Part of a small language model's weights: RMSNorm before each block, untied embeddings.
MLP neurons of a small language model. Each row is named by its layer, matrix (gate and up: input weights) and neuron, and shows model dimensions 32-287. Each number is 500 + 40 x the weight over its row's rms, rounded and kept within 0 to 999. Numbers have three digits each. A neuron's up and down rows have the sign that makes its largest values positive.
After each neuron's rows, "fires on" lists the tokens most often at its 100 highest values on Wikipedia text that the model never trained on; "fires after" lists the tokens most often just before its 100 highest values on Wikipedia text that the model never trained on. A number after a token or word is its count.

L6.gate370:537507482468511457477532457537477523526506511374456457469559519554500503462517487451502511543523475530501410521565552562488526473528519500537590501445448489523460474457505467543537488473526454487521559442505438517498509486504546509536523470532577500567512496469462463554565459546524506461439563471498520454488488574491519524510491489473502534460496487502608425522481514500522485517559534521448483527469622534445569471511558490543519521474533505508552503469534520544495491450497554446545501483428431416465518481446471522498513484539568497543534458463437429474543380484525492583455516452504445508481488485438528478437488519483522483452491514548478544527508507509523530519540501459446474562449482547433527616508471528509452511513515479591610476492490509454432542530526569
L6.up370:552490517470502511588503465477571482559494517509555515487490471476556504543527536432431515552516476533443477500437504510439523528513555503546493464514447530486465423427474535507525486424525500544476563420495498481498518478450495545468485424504480441518523501479506508451529458459507527532495590543486546471570479529609552503518470509480501549460495560512545516558467543499599515521527479535510551499469498521523583444479473585485430531459482520533490466462416550529519470478547532464480456537429413418489514542504551490488536486508498452448517410583597529485545515461467453517460471467475476420455520460522444486493510467529529528492524461494486527411505511526586553499547423547554446501504551444426485560533479479451477536517476484534482497470433441454538517505482497
fires on: "'" 29, "s" 29, "." 7, "re" 7, "\"" 6
fires after: "'" 37, "." 9, " O" 8, "s" 6, " E" 6, "’" 4

L9.gate447:507580530542482542509477521480549546510462519471422480455571482472431525445542477467454427497481513590509534509502478471487470539490486534548466527465520458525553474457510457551512512543541477504469420545527501492531542454524527567538522402473460528474474456453495460587454543474442591480572493437494495514516511505527537479506424509536543443523510527487500534419434507567500523514563606463511507486549516490444565432478480475430471521536517553468425408578432529488458563558465521489518548474547558471509493438470473513530529544547499520493475501548432549555462550556570572489488472501550489480421487495523437515444519509528496437481520482474485474575548479504529523529516549455503504515558542554511549461476505528518481505430541497459406491475521507500526573492474512
L9.up447:570491507478537483473435527514427499499477516455522469498507541512512484459551542485485536524523531449531472529431493471524495492506481423433531511467431458503514501456522480538540439461524457516428542485507452487448505478480477509543450557467520400459499437422449484495504533501483552504456508551542516516502457536513523505461509487538521450516531557468477546491471523521478486536463556547424471566470508516424532468498532519509457543509475526474498553498507583479424487492516574566503506512503500508596488545485499499496477509332474514484499528522515420484510490525509539498411448510541440518526555565521496567552463488469511453502554432507561495517590510490553499455507582530522480455505481420471511503656526597481477478500511587529509563512497412507536490464520566
fires on: "-" 97
fires after: "-" 81, "|" 13

L2.gate562:591549596516558526559506491472560469535488503420471476494471478495495541485560470545460520504617486524486512520508525486539555400494513437494494492460534440513513538536501553539542484474501501488533525495552383494426486488563531435542453551473463488458548394480468445487518523540542519451431509496451494442451487541562485507502461479474519481517523510469431533579456505539562471488492488488441472486540483494485587456424519469511488449534493478431490572545451515481527411550525545468415469460431475445447566503473558530523462489507498492555484489420450509432510545483464394475475508520469486540520481473473516518530467595470476476498473446471525512504565494504510531513481491553509473531551513494447519561550548560488454439495510482575519541546478494479484510492417533
L2.up562:504508504598448520459496487493512529494439520590505484490535464491558504460551539476444567464486473426455592446471472558462426460487443479556484471515447515504459486463465468498540510536516461452552480547491538500565492495500511508496528459576528542505480528508542535452562506514448585539542492433516502534526406560530510467475540464452450563545589523520490437534446481546519535489469487515550452540516492465486461480509513576576526476482549500480505485574533524439541521501458493465461493486464522555533487470476536564427564462544468437435463466525516476490428464522519477450461547512505470485518560582489406482509439480482537507488496553543477603411500483558481453569493525465479551534499496494515464473474457447473463485487462475495416529541496444506510554503434485
fires on: "." 86, "ors" 5, "15" 4
fires after: " E" 11, " W" 11, " M" 11, " C" 9, " J" 8, " U" 7

L6.gate334:510538473478536391514502503426429532478475558548548485565504473466523453517564528446568481450469500513485480479478530521531469551476464468490464481377461483492450478546515476436463438563504446534501449495493547501513493468521557544527506511550436488479490507491505537511471455505531472522438522445482483501447502509487498575432530516494503552503484544508462500548484452545454478454498538554542436577528475493468490555463460521503436513454480574575571471532491426534498478507453437522474566499481520435452454482508485567547498475604452458510505464559485512510472507536508511474471539514463500411515519564479553480495533514561453441487468478504428491478475457570545514495605431449492549439503510457568473511491490511550443526504518445517462404491489491502459547543570480
L6.up334:570517476412541486504473478544568442504523567416499468525490462419503521412476501503491505477566552515546527523517507473547500572486432547530565505526488430483444454474540500496518513507531495538556502397409446555521466470450568514583487489524482466525483517506467513514569489563482464510451468468487478444472509512488518620426498471505527575511497546486542502520457475507548514525495501512532483479473580491459568479456508501529459472519466551510532468477495484464479489534537472495512454542481368449474451471559598595594472518516525502558510460482525490502429486527519480515537404559474445500468525516475501514579512503455518480510476446487582535454511496476498495557532504494443513527479511509472491497515449551514524483490494445479503376467497493499526541486496448
fires on: "," 27, "s" 17, "re" 9, " am" 5, "ve" 5, " he" 5
fires after: "'" 26, "I" 6, " I" 6, " which" 5, "’" 4, " that" 4

L7.gate214:481530510482456535456562505466494490553438438472441447455529438432543496517488563472500513570533464473459570461507497469510480458505467567525449462541449443524468469425510470502554525505462510528460499547475560418435517516537478504439454473444522519519489512477535535561518471499416523473550465410549528505512501517465475455578583522488572405509487595494460469506515483582506567459483519500539452540491518551514482512426534509478457546520517509414446429553487568539461505514462469517451491560472584499504433478458500516524532502491427496476535473445433520539472503558501477548433483523526594497484531471515486511556479531482483465451550484443532557561431504510483525482495493525476545465490541418458536481496453482446511466518473467420479518480559536420448455521566490
L7.up214:514574467515491537470522460517507541526495421482477507478506446469472493504534544531427558465510473502470550517453542459517494542468404497536502465566506455590530516490507467456543534539507524464524472466413508499517502514518473501492481560480592462544420564453503484508448519505452546482482412400548558517519537512529607549560572470485577464538492504436476536492493508484508511525562503501500513484502513517519584529501481484456412548471526506501475516541507551534487461523453447476514447491514522527472480434402535507502498458545438466417517482477448477625489426502520531561440604485564562459431443482537520492543452534469508487481557410495507535529385512457509532501447523539522496504553492470508451522477525485478473476540491544539453444521554549558536425496560517
fires on: "-" 77, "lo" 5
fires after: "-" 85

L7.gate63:508432500434514483510438538532502488529481471521587493461475586505547465564552428543445479456476482484442530467472494519477499506507483487504566459498461434478502501566449458525536490500500504616553517487507571575525529416496522410560492492481479562568565410506426514539477409435603543504546511506472589522533519505483509504449478467479497538452505535471448523585473515456494482460500566561410512527468461522460535443536519471435535487474558484554423497519490513435481542472528498534482606541535526550528530550511487507490489446499501463520499493622521477487494465533458442477518456513523486570505587491480504544532435529409467439562555493487504507466491491536509502454494465454573482488524493460553530472489468489500458526499503523573521512534464550459461542445448538
L7.up63:518516478471445566570467513496522534499551512494509471550487421463534475502489542535518519489431551535493578497468477495527487483480453514556431499527457517450433555539511476537444474455503494542501522495445525500554529530439532475549552462506565527525532546396510452450545548511504426537538553542463520513537514493487471488461512485507482539618504623512432513528515486477501517468426524485483491462500501519410490412533514563498449547416482459591499469486517404515505503447459480507511492430467494426492470531521518476494521523525481467544581464591439433479488552528484532523554537479443467470415562492520501522517526509497489545476491495519468523442549509528465474489510521452471506527524499500487477515502502528529513481497485462542484428498482496548550512473478444
fires on: "=" 59, " |" 22, "|" 13, ";" 4
fires after: "=" 55, "  " 13

L4.gate250:465482523483483415476457491466535443508488534538467484495515479484528519550531553592537452529482622534508451472490513476452536486515485497461504543503458457538507525498564535408482527488503476474474540527495492554472495482491551561469505516429568459545555591465523553499483472491522507518562493540591564565489450430524577506456544515386496597483556386473448554508460523528515541462513537494442492562524508492493407407514513443535496461492439513507528542431520478436496449570473467524440478541512507460521516517483526474565493517514566496483493513500462476460437496534508496512517487571471491486544480481490434500543476458528565466464530538424505481577522485507447477499480534543546443538498508420499484422477504495486545448432433463496529505486448417493566504498470476
L4.up250:529533539483536442496499473512498504535479456472459467482441481525411472495539516498525515552480539520496470462557480513590525428478523435521479506404459496497528518511467471470481543495530488471465464499498479506399505438520489524535471512523568519543514511443430502547494512550485479513434507485617551510481498509549550485488597496522520514514506559472479539512574517489506538443588521558464483595462464490505541469533516535532512466421514474491550529450467479544507472602451475452453522409478480527525500511524566509550537574512510383490466510411510473477508579504445410567510512510476538501574498464536514570488493540533459530466533500486503544476512535528540431521497490576483472533509440465492515438527527532518431459527506510567568479510487447509444480515487456
fires on: ")" 19, "2" 16, "k" 7, "\"" 6, "3" 6, "5" 6
fires after: " (" 22, "{" 17, "(" 14, "-" 9, "2" 4

L2.gate345:519524491453524455591508453530470445547428501456566505483480525479546450553477507455537471524468504530520492482554526481512518473566502442481564477541509510462431522533546539534556544573513472462489552475459479514515498499493449515517519486498576483531485502504437520575498469440570441565455449533479479462478496601476499517552497477548468485470531476491498488499446555539454490491532457487476499490482532496512600470508471450486497401485520473527523467496491464498454498512483521432490476460519464467508604525440474463481492449455484439484558481537468476453565523455454448568522518483563535553502494460462489450497469483558444549530460453563550535516476520570510480520565487489517399586496496486475477508528436469532403492471453507544546506467422547507449454466496543
L2.up345:563535492425486524536540418576518573493497514473470476427487548472540502474480482500517425442518490441482495500525518488547445531455471495529469521544516518493497504469515463560501539508449460444470464585465482492542487511504479441465542476531498513490484444499483529520544498536489475540514449491561502488516539524497450553525443512427487558550565485526490457551518488519538533480409494446520551483461515525524425479550548397503490448514593462458524499571487495493567522504534517462481560460504486495551537524480487487530454584520571546500455565464471390447544514500511458475490456438455499490532500529452515519533568421462487522539564504549529498596442517509509529504494466533563372498440479496390502435488486517480445553513508456455520533462494470576565483507474480
fires on: " she" 16, " he" 16, ")" 9, "We" 8, " ±" 7, "She" 6
fires after: "," 38, " (" 16, ":" 9, "\n\n" 8, "." 7, "-" 6

L9.gate167:457521455491490492562556499494544489556501470506516472489536473416552500533505472467450501568476471558583461540466487517502552413476508440554477391449480508492446416517528486536469449502471515461522463498524468496532500517490542471465463485430498535519564518515510495491492585477468508461506514513500498475537455486461452440544470546514493495577514513545396498560533532393529551435539507528602426598493510504540547507491524478458444506438560499550505473519495534470488548574426559588404566529491526508507509477503474539471531496498458535510501483490515536481496466483473486486560571584511489471531505476491455459465456555502464505573468447512460535510453541426466555568491485489518579530510505514518533475539487555474503527526495456486502486560550574439509522607539520
L9.up167:534532543534423563495487517443519514541453443482460484500505471589460502463509523456454473506483503498434556436515561491496443555523469552516567540562498531467514494508462457590444500490556509461471536550478531512458520554525469538484527527494520563501471462478516503529486423493510595563469457530497538584571556565460489470529502492482459505469540493508412527447470446483485588532483495497508565554475483458493538476456466481549520590518522478491434568533529471502445546547571479514496464469518472467576435574452562568523510574438441497541532502531444502504592460496563489453485439408517582527499453540507533509536493505517546440490501524532577568460465484489495537533523481554490473512485429455506533468531510449486478482490451469549435500481542507525417517420525412
fires on: "-" 94, "lo" 4
fires after: "|" 56, "-" 38

L4.gate0:531527531455533506559484548519551490506433513457497552454497545430547535516540518487474496483568564418450460537490482417473498496492500498503460497481473457474511484465474556475477450455519415521476482514453448504542530486441477544500555481451511477469468496494530533441489569481519371523411515506523465450546464543487539499459504502480490493521609526514510561484485537487492457466486542489445423472508482477558545463544494537536511480452449452519528494524514479516476506536440454561450412469507435540507519530476546452475571572440457454452492486547415577457473557468446474515525548572503514497532529501498464471508448584526538451449544509519526520463513479497433389447436548546508488508515545490545580479537489498410471517470495479500442491454524496558470498509520439
L4.up0:597501547437529500501455568524608506572527450386485480463473524491545537453569466468489514497539526426433479524480471412530469452508502491527511442446454451531471477484460501533519440440533450491482479496504400520515507474465421502517535465486478527464507443471516547485524509476516490558442483490530537447471429539542479494489506468467471478485512486490527533517486513500542490513545514564468511489458494479535539462508515533541479523478476479499495534542504544514436484527454488505461457508457499543410542444464577536448503544462471443458459460533415547406446555516459437443482495490468484540514531482434428487497471514571571507485509466432564530498468530470466387447514487531462537496497536471511628527521497502427492505476445495560471551465504523528527434527480439
fires on: "." 60, "P" 8, "amp" 7
fires after: "C" 18, "S" 16, " U" 7, " C" 6, " P" 5

L4.gate718:448540485510520448404472438411515452482488434481564464486477505491544501459453414488552492466507470533468525573528467561437530499498438481533458486477458545508431537503542523528501498462471480415466502514483540492483512513453525485421554485567501489503531547448474498554575440495513482547575475450558523441529516545532486552528417463446511476559479469514511494493504520459522469507456456480565517507536524489466516478449545434581479494486576551417588520524451534493439514549523461448527494460499523489505560527421543513462553467455476492507450497437500486526554496473467406566508498437511486507519576537453479405433527463540489453505482492521511484530520507535513522505544469527472486546472518409488508511556509495500515475550441476458450487458569473436588449481466548
L4.up718:478555535468497439464487440464477550469548469562535499465548476483578500505465491500569527550435503501483523519598469546437487550518484469549484519485516516462503526546489510477536490500541479504390512580591604547488490569527485526462559554538560491491503479513542532500524547536452508518488457533589493524541441521477471597505527518497531502490440543527536500457527560384547595521389508481544518550525546543525500458547503517527443545523521524466571464504478471476514625501584495549503496475537513437489561536449515466457468479448518465477555426453546441494520526385469442483521485492538440523538504508490527542460534483499535446487485461471537473504571517503484532457506556554480369493535481491468532501518511475459487508522476531485524510473568523491572448473498617
fires on: " member" 16, " those" 15, "\"" 12, "iti" 8, "mi" 7
fires after: " (" 18, " a" 15, " in" 11, " \"" 8, "-" 4

L4.gate639:433467492487509467508515490543450536502388479452471549578502478569439518536501438519479512552503519529512522483575549471545461540506464450519567497555437469512446583470502509562587498542566547466486582499552501549512596518506487515505494450515548457482519517460471521508480441499499524534509488509536522441523467512506501509540511478540469514419521446521489466510445432529474474529481509485530554518486456500518546467442530486530538448549467445455552498515486498484487423479464493476505520431517506492514561544501453500462475474502526512538502559500506419477541544555535443547491463430439472488483476575545472561557470430578513479510518466482534546540491556510530560527488511418525479525451540487479398497580427497488433505485441562518462509453520494511488502483475554
L4.up639:546498522530529518528443488408472493495476509479488505535542539456564491529551565585494541519436570530485532485492525467424516535512462496458469503493468467478492511483552485472464466510589492459478453513546448560449548471511531530439456545324504524514495517473556460574426469503438497513447524529539487472540419515531550528501466484415555572530589463516499476490494527533462505530467491514497475494538494544530511465527505472547476461510450511555497509554454512479492478537412518542502484494551490503538416521520476502498501506555506452479462445495507430484477423425447492583488544561520472510451540473477534482493488517488578514445513530511512519450550517533523550515472499431436631524513491435501439509454487544446490492491542467492504513470491443438419473489556493
fires on: "8" 14, "5" 10, "3" 10, " It" 10, "1" 6, "2" 5
fires after: "." 52, " (" 6, "," 5

L7.gate171:517529562494470537524481573543594482476477447424452512473463480488514486464563497484496459555485515538575514517513467445503513525494509529479492496520489441482535420480452465582506530485477465581522405500467526520441447492513502552478509530508488617514481438501488527606534447527466531424571467549489526502503503534488489503486445555516527579512600528464535432558487473533541504400523537536505572542481427557467528508473502442476505502535499457479549484473516547457472583528563503529559501535484480487488556515509511520577467587529494505529494483508477430489500451601483432434549523522467482575471474463540493473506453482581450575556485508455571515513533511508502512511464552461580559435500499479494506535512424473488454530498465444559492499462518542557518481507529497
L7.up171:482487517484477440535537485512512498497509514468504529491549510424489466496510610521491548433536579566545531484533467507475497429524606531531517527508517484451512416515489488492487465485519426443483523513469479472521555502518535471496420536461603442590465504524509498460491509471587435539417547570489528576571471561549433506454540459523472560557538543477488449551494500504598492522471504496499498516559451443525499535552488545529551555423504438523487538504465509463539498461436543523511533486491477443559446505547498532499466494584454474553510447501505515456541474483459547410505552565530499456512516421514478507521460562469506488465552530546544499517486497449471564464495523432486567513471441470537466581461484515497553467506526475467492522458542467525436469540435509
fires on: "4" 13, "3" 13, "8" 10, "9" 5, "7" 5, " 7" 5
fires after: "." 54, " |" 8, "{" 5

L7.gate630:494562514543556514455481499502495499533408536460519587580465590517430520533512465499369551530531537494527507507554519539447469544581538565475502520489502518533531517491555475492470495598521486513451556497520510609478504513472461553515449532556513475598505426490475489466518502473537511508512537546476504486400503507550515606484457444521476527475541444495507562563453487453437452534506532401523522448446470483492502497539501483498496466500419499498504451496485510461476531526521449448496437455605515499536463505526544541485536519527590522477493495510559507514594499550464484510504495542501526563446517532454583526469507477487555514553475502522461466548532446481427515545505511536512547490560487543553556541478455520424483514442494455470483471534547514489547384523505521
L7.up630:548543522526577508539515528512528459465543513452523529523505458518454515567541483486504582536513472481507531582546473498528473518466437390474567530564530512536572524467475436485496493478574554491499545561558397538488495510529478481525489521486573494494502543496476522474497560474535499507495588458524502539472505476467519463522501420599564485498477501547484495441537537447512474534474477464453464514452508475464520580460477514467547412536450541462519466581479481461443554440543383539475590514468555527496461460542520470469488416490525496456411503454436491499504502474484490438486503431551532549483559486580407542501446480444533494478505492549470523445524506528582465520483522504524561507484508463525532526524518503470515503464517467480501529541537469385526531525465506
fires on: "1" 26, "0" 21, "2" 15, "3" 9, "4" 5, " 2" 4
fires after: "–" 70, "-" 8, " win" 4, "=" 4

L6.gate103:420501464493491558503467503505449491513468500432533544556531545508468465566402524464532490608529517448497488485484477482452550487486590501526587500530497558470520490494523493509499550489506538458488480601499495533467456511517488533481480508525500447488496433574515477484457462479431530478590499549559456498478463477368514452546477504584565465443437486508521559524497466462478409457520442456459530557487524476587529512521499482504508480457500506499513531433560406545483450463450468498398521529500492540464544540439506466489483506433426499518503479477496566475486434440510518486514484463500527456507436458518490509544453496465512519491598489480461477480544545514460535441414475522582492554521501515474632554480518514463507519448500495508561524450525498474502509521464512
L6.up103:521516478496508522540474545518466454504506564407489507475484533440489496495431520459550507528547492523482484507464547515510525507520511505542539479500452529546533539485478530386477442526497584508476473488446467525480427487520539556550481503569443458505480521593514511459499539478481514507569499523492464468503467455507569488533510484567543495491451544466470539477546444520550416475493464505484491519555539479526536555512491541484451495500516523490527482524524472540491498509450476477397567556534457550472564449529542481494510426536456358519563471477460524525474447470515482439461523497555524419468448468538496537526488526508438501545495452539444474545505492503480447470501513582555461529490567491499556503506487424525403557456516395488429510530523484471495574552483515
fires on: " States" 15, " York" 12, "stan" 8, "akh" 6, " Africa" 6, "ke" 5
fires after: " United" 15, " New" 14, " South" 8, " Kaz" 6, "akh" 6, " Ber" 5

L4.gate471:475473409544447487447443496445532465485458463469541476485454463513503524497537464565501502494509505443466487435466508538490559466492492492462576470491475466460481552485522540469453490515523550423538489432536517492395474485490522529469481522492542526500482473515468492500523539516501493452434419485451452492583519455553435490411465512483469508562529519528542576478569482566522526420489541465431515538448385485470481466429481480478533477465538445438414468499457429454493529518449422538460532461534440530506477495448503504510511500502521504461507514448513494547410509455478530535494490482496518508512477467482516460505496514562519545452537540465489502467501531527510543564444447536544545536462488490539470464559575570551519486547471496468506507560547538497505422482483502
L4.up471:465520526578477425508515521487539445513490474589490562575541543487421496569561497495493444532467579517543536553503485513516460524551583509521472520443507504380488497494502583557504503564461564460427595543463508504533494531515507533504526499522564466526491475415547534440496497463545534564557458438563482550529518516446529516501488478543552463499461465513499487470537551504533465525470483573452489455463518471538389462591504509511530536516467528489495555482567486475533558502511486531493458530518527531526483486509523521411570516493488523472515508452466434486618511488544461543367542437502481480502488533437455538491425480450513458457590457442510503459510497474454497462492466469495508558493522606457541548510498533530536483501470502482518516519519494513558423552576497
fires on: " \"" 90, "\"" 9
fires after: " the" 22, " (" 9, " of" 8, " as" 7, " a" 6

L6.gate337:525541476468463498458489490459480448510509474460507481500461431486453517487545594479527550529488494522483508497577548589483511503529536514532441532496533558565444485512509441567474511495548466539482554461537493476501553540489487463512515522553596502568532506474525447478551508480418451507532515447531439572485429488500465495553586549551481458448533551530503476489581574468525449493486478564496508524503550505536451476497544551528491575448485482543475491466579488519531403440512487454476486528531483482481495513516488561473616529479471485507527427501410514569460490531538436524460569447565502489429508533489522565443512524491485479563448507531461526494483516545413549543522457488491512498496531548528542480491502447544477498558501499479482455501536502366457510444501613
L6.up337:505536433540455485505470490520531515436530472523481456489562552526505510519538462508503488544412520525484533545426455429428508528517501456510533427479497500491516539472558471512579498472530534418530475479482490531462506515460457553490513436451439552480481543485548551455549526495515498517436554460529466503523477499498517459544503507541534488559462557591471510534560534576517484536520468489541508509517447537520415446494500524520481536462480464478485576535481523516542490523478541513484577560503532540495420554485483471524520530475512478459475505531509567456503425430489529470525478474598468446605474523508495531532451518459501496556536481397543463492561532484483499522456502587490496490496515528480506470504496508497497463472464522535570509570461390483611587525422495
fires on: " the" 49, " of" 23, "-" 14, ":" 12
fires after: " in" 34, " University" 20, " Al" 15, " of" 7, " at" 7

L6.gate484:442517482523476522536504469522401465471490494497471502535487515505499465499515501534451533519564561513502443541501451522404489457487597427431462519542537431529492528563529446453520568444461511453465460488540510453439486571550488458444467505502511480507533465534555535501538559429599469482492490535517423469541528461504490441553520524547555436498557568519560525556504506510504464479523438516515434526556452453521538515464451522487554503478509482464565590453511447544470450540542480532454521458535482431530430545461459479436500513425438539475473463540549563494506590446473544487550482486484487456526434475479486509403450503532508537444556462512464489505497476453463523522484462493476521514537508496478554506545514534484453488501463548494559548489500482487560507510442490
L6.up484:540511501571460507493516513515473519497498516394487519522464515511440496430486477457442490515497464561576491538429498481421527441449556499444482502473493393468459514482539512522519564451525555431512455399472505468488472516496466451537467508486465485584492446488461546448468549531517548451436482516487419376520588477485523446527499521510494448508519560510507501518524473526504453509504482534535442583525473492492563483519512523474474466481521449480507560508524419497525441557530539485538563489541555461493524534496508510409524505535569552515563463499500476547535376480448495466486563471569463438547485440481456483495460477518493574422580418444562484560455538494479459509468438505504542487493546523465470567548545512498511530502387473515494490472492476565606491501510409
fires on: "19" 39, "18" 12, "(" 6, "r" 5, "el" 4
fires after: " (" 27, "–" 23, " Gu" 6, " Ja" 4

L7.gate641:470462509481523449547510495532568581498555528494585494542424546412482475465518496554499505422495531477516450495545509483412530564465434602507534543444490507462432493508525465517450470505448505483546458573505526530483569462458499492510551476480556524480479513504458483519508418443509445494514536506438526456477509471476565510484485515479505516541432534482451547491483480506435457471485513449439519546482443522521483508540450483520535489546505495506512529525502426500469504510531426520531479463567584496545545626474514469433536525415451537494543471501525506434453435552456534511520479477465455502599447501613476486471534451501472531441556486530469449466517533551425582470445537445534514507528494485503568414432481499498527437419468478479456524451502556494555433491489527
L7.up641:545492478455521423463502436537521514483465492462489611472491588507518492519441482497507593471515568484538549533574468507479560611518512509543537550478564466490554497502537497495427551488443456480497434525479541547484506474439439515535445511498519535500518513487501525518537475475506446537483564508524518525541509532552454500417563551409504492450481485546465470579502505492452483461502523492525500428446471460496455570475479476475532458504506449506495527470507520464481477460485453459453444501502541488542480524491429449528512428459527500478486528545524483471488498528498452492588479439481478483589471522499389557547448415469521529481496513513521538535533557530461523446501603462457517528536510494469517481541461509499512490438427544417459461481593554490471473489423477
fires on: " |" 55, " is" 15, " m" 7, "|" 6
fires after: " 0" 31, " 1" 7, "  " 6, ")" 5, " 400" 5

L7.gate99:435541545521503553503522455475572447551539559470563539474439534494524496451528518560528553505518526538486528453547533497448517403584489594502490419512464478519520549510578525488523510550482477443525533553563559497505521480483489510472492579495585563549464589465449519452565478512509486515470406462552486451509518444468544502508507448502555570539519492485433517457511534535391555549514509475470386467494468516485450489506495478525590514569556548558543463478521446485542517500477510511526519469486489472549509524450509419463563487519478547457449467542478488492505517482437550490471543392499502501472422540544473478495486501536495475491542526537538493509479507527553508410483593493534564491482472550518508479517478490517489431529479505473530566471514526483432471468530507
L7.up99:460519534504540500478529473551546473561505486468545577496470570549569488539466542469490544558531531465483550469555476501507470470585526529504531473587463562436481513491580528479437475489488465484475581575479550492563507498442496490414481560496553551567490603523535501525515460580436488541567492491555501445527470479536507445480472581487432517528530541498503533497420516470511506504479507549514482523498498449572447469527496476457534490580516553547491480458561456407485483526526484502482479505514445530525532553465519416449567500492579558488504506457482538494522564463502478487547539485481474481520457515436512449535458448507470491461450578522544470482486527433506523459509533523551536506486522448498477530518475443470600446548487478397513483472508487484481451486500421
fires on: " |" 70, ";" 18, " 0" 5, " name" 5
fires after: " 0" 40, " 1" 11, " 2" 10, " 4" 5, " the" 5, " |" 4

L2.gate423:564469524533526458496493435547592517515482569508543536445537478515525539527447490491428550511497540455486446538424480529455485507573541437501490479457536523499526518500545514513457534502512480437450445499460466472457475485503447543578499524509445439540526460504471502512594486551478455507481449436502479519582522516470527501432528517516503574466534475509560472496532484538537504466502476525492496448506542451448579500528455480564523497568420442479499499458507493448523526551379508481511480464470464492529494508387473516529455509482424476462493553524540489551468565516472394521400546469541525516520448478478523529444453499566541535489532516472539574472578512554501479518584558531537470521519450458453524560497506540539546451536551515554547530442512475533468494462409449
L2.up423:561510553553479540489526486525480494583485478525472513428482543552493492512539459542399489504480440519493502495478498483472498513494506467556503499511474532549491466486498469541511494413469411467498415530515461497487454450539480477545473460528442523541538520552547541543543509540523571483511469426480449482550514551509515515433472526457481499505514434580562447580529548524531522490475506559527514445518525477477531545523521442535600468572458431538500470459514527445555588591479461502532534482407491526541488469443461543556488498568498470502487558540513508572486501505479457480455472425488549516489508569499519513498514433567537489510523524506588530490452547498490486514519549534455505486491417448448507504516531574539489445556518510437507547454504429589477528513451342
fires on: " a" 50, "." 7, " Stra" 4
fires after: "," 34, " |" 9, " in" 6, ":" 5, " C" 5

L9.gate367:458446448491430486551459548520544589501497469529469524494503458515528532441496522482517462522460459459497465528529488475511556449537554532483513584501485502524466524510522488512466497393461500489434483606480439454508488460459537468535502512466460496524483473506531480546486477467544586562479518481480550455510496534458514482479528471497558441536470500532483525511506428533494507495520529485482539520563462518474534464540445518503541528555449503488399598478523546560549562498543538526471572402477430537549486550473511470457477486495445392519482481468503522446437488466575456467577472472494509488502489507496425487405534538566432517600504508496423585530429531488481455466451537550516514528498449483552500492462498502527549481437512476456474590504422547484494514513470497
L9.up367:659511453466553482521505463459543564552545400486481511427479535511544501437571571464508481585491451538547501481518503527490486530545501511508510570540532527450472510474518402565481454505500452549482505495472465538484480532463465467553500542459564523543532474525511405561557465517571530492488444558505534525475590572517568489536435515505481479585517493485511506509506524513485574548461476594451457454499524568421550485476490488499455573498540462461522444500455543553477572493490505465536514502516450537525515569494517455493489544507516529517518510474441463553478478501464483537455481510593513564543450537489470541517492496466429519505426486430538558528488566477520457458519546525473495484526520506477602556543480466515501438509470517493532524515504494540470501453519483
fires on: "-" 76, "qu" 5
fires after: "|" 44, "-" 41

L7.gate778:464523491545516562417441523458430521487487478453450556457516550473479522470522521524450498493482508466555515439492485539513439449520485551525493568462513537515503435452496559477535476533489614489558583496470449533547503494535519488510450439462479482464487497562470461469508431578508618453493542466555476540501521437556577436456503533514495498523567474526529437564489514495507480487432567542491558516488519497452475528564476549496523527503468421473463454492497526499480483568504492482459516478463488526480544440451533493528559458570510483568555531512394507472503497535541465546414528481446485525450548451497478535448507415591509475509578514505490519537493455509530470476497499526514485475481515548431486479464467479601491439519495450444444585420546495527494475558506533
L7.up778:486440524486549554527518475487520409560394551489466494564541508596456530527485494486553542485520536581502541540604423502514510534583529486524534456531549514526527466472511517554525483511501482518477545483426458404522522536494512499525489459494557511539514496508522407507507560471585518554505564562560470515544512535524495522524471511479526471458496450439462496521468446472522537564454520487481593521421427431531512534534551450501495458486493521476517520482450426519450527546445506495508493512439511461593488495578488483460478499500521483495535461510533509517524519473557461531473484517517561551529537462486534535483493514468547481427544482506442568495551461470475580477490473559454524518546511460489463454459427493527537436483427456479490494442539433528508502443430545
fires on: "1" 20, "0" 16, "2" 14, "11" 5, "4" 5
fires after: "–" 71, " (" 5